config.yaml
n_layer: 9
n_head: 2
head_dim: 128
attn_scale: 0.127
init_std_qkv: 0.0362
beta2: 0.98
schedule: "wsd"
doc_mask: false
MLP neurons of a small language model. Each row is named by its layer, matrix (down: output weights) and neuron, and shows model dimensions 96-191. Each number is 128 + 24 x the weight over its row's rms, rounded and kept within 0 to 255. Numbers have three digits each.
After each neuron's rows, "raises" lists the tokens whose logits its output raises most directly, leaving later layers aside.

L2.down1018:094130133112152113139126121174153126102155149137115062155133164148125113123125156121148124146137134070124108143115110173118132106145137121124137148109114106095161123147132128100106138144154146163119109140144133151124110168154138152137167098149106165134149161123195116108138125120142142099
raises: "ography", "ological", "ally", "ology", "ograph"

L6.down450:114077094131110121142097137119136148150100103154160106121127089100126153094167130162122164206152167112162106103143109149145121156126116165132134139116160119122107116113122101115106126071166132157124128115142072103139120131156121165092156108105064108134131150138150116163112094130091159127
raises: " Pradesh", "rate", "atus", "ate", "ates"

L6.down31:133102140104138117113155136135127153120103120134091092116111133089113118158149130116089136130158118117152111161129137117084145100116107153079103160145135133140144110182143147157132110129135125115160139152161151167154123111132162117181155124130163106091095102130135125124094164137144144156
raises: "per", "its", "it", "ities", "ed"

L2.down495:135138071103159129129154125128057119125167157107167110096147109168138152132110163128114143149092113148093113119138137089094139163155083129138110110129105069128159105123102144087136063127085138146154161089137133088148070157129111107123102099166097178135107160098113131145158132098117134130
raises: "ized", "izing", "ised", "ising", "ic"

L2.down50:139099121125138134123138157130165157114130144117139118093124077122085148131142115169139110145088116120193150138107112158064088094138115115137107141089110154125169103161126135137104162135114120124106143158119166104125080134135123126107133128153140138126192124112165102161157116155137108111
raises: "ct", "per", "cent", "ir", "cer"

L2.down43:120112111149144112162116154115125174107119135150164110137140131118076164132120151158132145156111135130137099129120138165158139153123127125145104110158121099103112118109099129147113125121151109102152128125114166140129120115139130158172143088136072123149105144137164142128140105132131124158
raises: "itude", "ter", "if", "to", "ties"

L6.down991:139126120111125135106193110132164127164135133149153137142124123157141116146084141103106136132097149108163147117142122161163157104160145120171170151111148085144135144128149117158120111112096136145131135129145186127162155119090194129122113093130147103093144128104159144138104114137136143108
raises: "ic", "|---|", "ice", "ious", "ica"

L2.down441:114116110084110139113157156134111131093112079126158134108165123149104150118134116088109138158117119117160143113135105136087131101122139119133143123142156089090100131129114131116182130080127134166096104172151159131129151132095119144177141084111129124152125117133168109127157114203118165145
raises: "ius", "ium", "ement", "ties", "ology"

L6.down880:148126141144142116117182102150124187124119102151139102114132132119148166124111100126152102141150103153125170148147146136144115168127133113140111138069138164142125145147141104138113145110110111150143129120161117151103160137135103142096171170154106130095101154131082159123172121107130133147
raises: "er", "ers", "y", "shed", "en"

L6.down862:099135110122127092176119133147145140157104097107090083115104099099126119142149123113073154140130105165145114147105150107104091130083141144147105160101117108126132085142152119102115124166166179108153143117105121144111116103110108111131148133091067119126130152109113120112125094161158083090
raises: " also", " is", " include", " may", " would"

L2.down370:138132117135134144121126144113088112140112152125121129072136154133127134092169111123138106155108140162128144121116122119120153066092154126114121115099120075144180091114129086135148133157135116146174138118118192094133125142117119150104124109170175117161117117141167137135110082115134124136
raises: "ten", "ised", "cade", "ized", "ble"

L6.down63:175153121114094129074112160149117119172115149126082170117131089140169115127100095119140134105129114163115115111176165121141132165148129120113112103186095139093121115100124166126158045111103129098142132179117120133124123154103127112155114142137162124119144053138112108115118126139132114121
raises: "ly", "out", "leg", "st", "ness"

L2.down503:126142140138129128110145139139123142098095166152156123171125104110076066138128142092175147172138121109136102132099138121136155112110165145157068133099085140080108125135133101153156154100136124126125111119144121151172144180118151165109142149118119101139083194129158129093143127144166121088
raises: " himself", " him", "cover", "ologist", " appearances"

L2.down580:121129120147139124129131130143151132114144146117123103145111112140143139137161127095144114115096136115142093131150101139150139149128113153140095146149206127132124202136062125103156127127150146131130132167099154100120141127108134083121109139141124132130134119090137093107107080113100135132
raises: "ious", "ial", "ium", "ional", "arian"

L2.down10:126134104107130126107089151154121105166097125120143109135091094140135130158100135109134121140077186125107128136113154105080143134105143125098133104136101128130165121118146107140130114122133075127152131146138139119133154150140150152147152169147136149128156116131108104120129111154131139096
raises: "ins", "ines", "les", "led", "cies"

L6.down39:106123054172102109117112139097167121128106126115126130126119087123126113132113088147094112151139128150132106150135102140162123134144145152140134125159136140118111141115138106123114145066170105084168140135152163162171202106140104147114155115103138066143149158147139161114121115121169122154
raises: "ate", "ations", "ants", "atus", "ation"

L2.down121:148127158125096128117133105124115093099131109140120112118052112106156134102106078114109116186143137137152125147152120153154074161102142117101124107113134156123089104139154121141120147121112141147111170122137126124099163105158123138084103081096090152125187123138111133119150119129107115129
raises: "age", "sion", "ology", "ulation", "):"

L6.down118:097111145143172147137099077120106124163147144131131129146135147123148138137102130129136189125136129148138171115154126144122135154178140102138164155125154136121136104134159167161143119133120100136126143144108138152144154129121116131100105160117138138140114138133159126115121149174149076150
raises: "ic", "ical", "ica", "ism", "ology"

L2.down374:130119115134166105133129142124099092133103172126149099137109121128132106127116139111093153135152163108118115188153145139155113127110091104160155118117140129096112093118125151117164129140188104127126148123111130138125136138145123190140160143066136119129185110136126101155123161112157091092
raises: "ency", "ture", "ts", "ulation", "sion"

L6.down900:154138158141110102151107120144127094104164096119104121166129097126116132114148130135109167140133121125076136102103079128131093142126143105102118114110174131093143118118129095117142147091133128115125119135107094129114143139116112121172131149139154117118094140132107112158181112106106155123
raises: "erial", "era", "es", "rian", "os"

L6.down654:097109095149153132161138118139136174140154129134146149166096161127125158167124098117099115136124163146132104115118116142113152135160131113104124117173125156117120137172095131079112083103122133166110117173101161133151103115108181092164122181144138134106148094159192083124125149119153093142
raises: "s", "ic", "ial", "ity", "ious"

L6.down167:108131080134120145137142155110158095125183141128168128160115125103150162159149120106122165127105139128167125112136104101104131149158142105119148139149141160091116133115145127124114137109176116115118105153146131129112166124132147104084113103126153123146140147151114152081098094133147130125
raises: "no", "not", "nu", "ney", "new"

L6.down158:189132120124127099152153109102091152113110162097171102146132135096106145138147157123108136163111134162087101118140163178108102152092115150124139146078105177150133134107162128128151120160129134153130133166101102111100121160174105104137118156141152101129162055140151127141119161125143127130
raises: "er", "tte", "test", "est", "ard"

L6.down371:121141147125150174128128107174106128133111107104123118176130133145123120095120138092175106110120152149114133115161106106087113133140145146129127120136125145129121177136144109103174099111126168141152129137123128087133151131153112167108097088173118147165157137080128129100158129109160124123
raises: "tic", "te", "ting", "ship", "try"

L6.down97:127123114120113135141135112131114105121165152093135136165147174129134145117136152162131196145144089142118133172129117124143122103153128115121147161127136095127136142122131183165112147130109168127165134147151125116092101114137095083106071141102131120127096157154148120127121116130171095146
raises: "\"", "”", "\".", "\",", "=="

L2.down344:158196130156131069127125131132151142098123115152131156122121097143166113154147099121111079144124106170124132108126162135124109113112144141135087139120171117122134108125089080177156134138088109176106139133192141120102123114131149120119100148100128172162114128110112094122133089125106120145
raises: "dol", "der", "mission", "us", "per"

L2.down905:121160150103105131143172125176149108135143145133120125074129119158095156131122120137085113163104164134150113164155094146156157109136109153149122147114111144153098095087114101120114122147115125159138087138106116132139128131141140110101109132081112146154089131167101181144127116147094145159
raises: ")", "})", "\")", "),", "):"

L6.down562:143133143139118163129094147158134114113150139107139142152127137138147118135079146151142146145091123130114096128131129112162128117146115086151137085140110121142148117108140093135138099143090143138128114105141103154141096117111122113154102127130131156095129136132138092147126086141112124126
raises: "ren", "yn", "ding", "lia", " Fame"

L6.down284:138115134155125161172121086148119124130128124154131146132127116130101119141118076173088156150083110169134058124149156099119131176119138140158117111139128054144095155134091120115142087106123083094152136160147112129125126123134119143109116113081154119158122160106129146139136110159176172112
raises: "on", "or", "ors", "ion", "ón"

L6.down933:172132097121110160117110125097092097142145140099126146127135097163150104116128106129132121143137127141107092137176139095107129139156143099123112111092129096102081097145125144173174094105133130086120139145123130106167135164118156107126142145130119149139108174151112071129142152091151129109
raises: "ly", "y", " times", "ness", "sha"

L6.down190:079146112137114142118156113135096142105154167126102128163169112157142157092119156106131147082119142104125116120140125095151137129081147139134144182146162125092109080156135110134124133113136148103086126163153119142153116129106121143148150110132118160128142120133115080100146097127121076166
raises: "way", "rum", "ley", "pper", "rey"

L6.down643:187145157093132117168182153143172164149114142139124160175125126066141130130110138165116125135111077158127184106137149130059136107095106118137111084114117126106169153091183086090102093130107144137155113118160108138076134119115086122111124145107107132115125107138090135138140115139142163118
raises: "er", "ers", "ł", "ire", "or"

L2.down45:152125123121132083120130090160108125142104132153104114149135140137149176135094112127118158103145149109084120099139112148142171101140135135141092129136080127114106133096092169124126117096148118091097132094185145120097156122176116141168112141126113154155151120169106131108143141133149106124
raises: "ations", "ably", "ation", "ability", "able"

L6.down641:113121131137158123080141119108114116126146058143157120106102087133171093111125098135128114094066154077118146168107142139137150147128113113141088177128113151133112122118157068149149117130140167099092125151108168115125105149067118119133124119137129133136079133168147123129171150147135151151
raises: "es", "e", "sk", "us", "ika"

L6.down335:072085160136143136084162147130096146109105157126145142101193130117123163157113141139122123150141147120140137103153085109085131106117123135143106111122154152095170125188120132141120132117105118109131136121116138163125142130083167165108142105087127147126101131123125099119188081120101166097
raises: "tion", "list", "part", "shore", "way"

L6.down573:125116152134130129141139109152117179155142123086163124144130134128104136138137121105144098098120123158168165111110183125108128138101105109112137118139091158104134090084154151121126122150134118124134124135160080148184124115126100121091118134169112117143150121156144153134157137135155138113
raises: "S", "land", "N", "way", "D"

L6.down714:136156132106144103118144113130139131099104136175130100077110123122115133155111139105130191136121124151122118089156121092066122118145096115079104105146131158131131068139142096103079142108102125114142157107150123077187116164138121153147126097104124133116135122083125100118143162126146109081
raises: "late", "ular", "le", "toria", "leg"

L6.down841:143130188122106136155111153097141159122136105135132141159094144186103086110131146139157179123076141141139127120181147105126147104136147175135106148098123118157141140104137137121125136147082130122112131143154108140089141115120122146127098103134113175145096090175097126106145124138132118168
raises: "ers", "down", "ors", "ock", "ring"

L6.down633:106097157129116118136156156088123166134116115147150136134190098119170147104147151138120142117107167152132128149125116157128139144143092146165149124130124131130133156151149109091172113115126110131124135119128098127125174116096110164107169167121097135081130098137112140122156118138119143142
raises: " Pradesh", "ers", "ing", "er", "tten"

L6.down256:106141102143136117111178127117094117126094125174166092115113084130165146126120101099085128097135132102121084111148144130139156084089134162134166143164150102125099118139133158141127116141123151086160145146109150134136153115154075170157119112136140148107131111123117081073165158115140106117
raises: "les", "ular", "ity", "ulation", "le"

L2.down739:174115139155106132144143151118089131171157096136136110134134108126133118131141114099148110122129083116128084139143118111140066148118139128129123128120111119125133147154136166091158103090172105137107154129126153099107109138116175153156122154156138121139118135131148117148122120117175153141
raises: "ture", "ions", "ants", "ion", "toria"

L6.down836:109128139155137106116111123104118149096110099136108130182149085161099112131133113128107133140146158163099107119121089156159140184139113177141128116141173143130138103135092126122118160115140136132153116117145076166114183123133158176139142144146120141138144144140127089113099140114122129210
raises: "atus", "ations", "ation", "ates", "ius"

L6.down307:138140169153168183153135127180105095114135084086145126146153144116141107153067121157115168129128116128115182131117105119120127127151075164136110156109082121114118175103108160139157109132107140121098098116133116142136132151144121099145086136124104118114128154116101166136101126115135099163
raises: "\")", "\"", "\",", "\".", "|---|"

L6.down384:136132134109151103106139127153153103101109133148134126101127109130155132129127108166132138130136140139147132099116076128126112082142109126100119104121127100123113128156107122114127133136172139176161176115097120196116151124119164166122141086126126130076116154125125110161161159095090091098
raises: "ious", "ive", "ient", "tion", "lution"

L2.down126:139136148105127119129126128100131135119115126134097162091105156128142127136154105120098122117128110078171141143125117122139114093135119121101163109137116110100104110180052113127162123094226127160124105117109138090130124129123102138135143116116144143119084165100143123103147132143094092114
raises: "bil", "nal", "table", "te", "bol"

L6.down682:132109102152153138094132123094127124116111096129089122131186116139113096111128104138114116096123156101120131150158139129120145096108116123134102091155164192088104124151104068136143098116141137131116137120155094113127115143120091135085114136090111157124159135120120137100125137108111098101
raises: "al", "gle", "ability", "o", "ility"

L6.down213:152128112147136119123101086100169160101104116191078145109109103125147121115095100135173099119109168110131115067109118125149130086098102151079085093133124134098144128068131082157086126148140128143140124151140126148115096132098144139161135113110132148131130089109113077106091092135101135117
raises: "ions", "ly", "ney", "ion", "ious"

L6.down595:123124131134138141119142143117143145105186144094104151142128161144112126128119192157091150127152134152129072116149153121100131139134156141106104185121080084103102152135079103082102139147119104121092110135092102108132071124198103157136122105132110090129124138124140109066101097114167110115
raises: "op", "on", "well", "ac", "und"

L2.down225:136118135164133132163119136108114134098126131113142095124147095126093139129144165115079121156136122164150162105118147126130157138136067102079107145128164134126115098165133136144080166156121143106115121145146113123151130133142160116122109136108063152138143081124153158140138174187105130139
raises: ")", "”", ").", "),", ");"

L6.down895:087133122076142100143112137117134147150161115149177123139153071128120149141132122107131148145106139181124092130123147118120170141113119159113129124123116104123155112123120096145116121135139124135108108131133131133126128148111156140157125102130165181097165138135143130119119177110099147129
raises: "yer", "ines", "cies", "ette", "ization"

L6.down537:120111166095127138170127178115132093093133126152104144120132112114151125156137117099099079124128104102123099155164158147096110127128126125118147102139123116127114156121091118099085156105138155171131117135145121159137103111125120123172134148135139171128136124102147115160094121154077166129
raises: "ed", "ations", "ement", "ation", "assi"

L6.down378:118126085107159125134091118171102167093105125121165127119123140144104117112151158114123104120127113131189147164116139128192120121148167136061109108126102125144125142124146092169131140114129138125106146120149127141138122111118121165099080106095139132132175113148132107117145123133132110063
raises: "ology", "ility", "ologist", "al", "ctor"

L6.down61:129099157101063096145141138084111117122132100165133141139094114115161152059125114135064104107090146130100146099111117172137162117158139133104148110147110145150124134197117137126131106138104112135128110171156083162109140112118111131100088114153127138107091148142143093150119138130101142104
raises: "ation", "ations", "ed", "ine", "ator"

L6.down517:146122154150129113115150133122119139103085096154125181125140142107165105172096165130125224105117147113129161140133186125176140120110117132131125128085115136121112130121145116142149130186123113124078153128110127154135115151111107143141131109105144125126096111128136169115123146143118118107
raises: "li", "late", "lic", "la", "rd"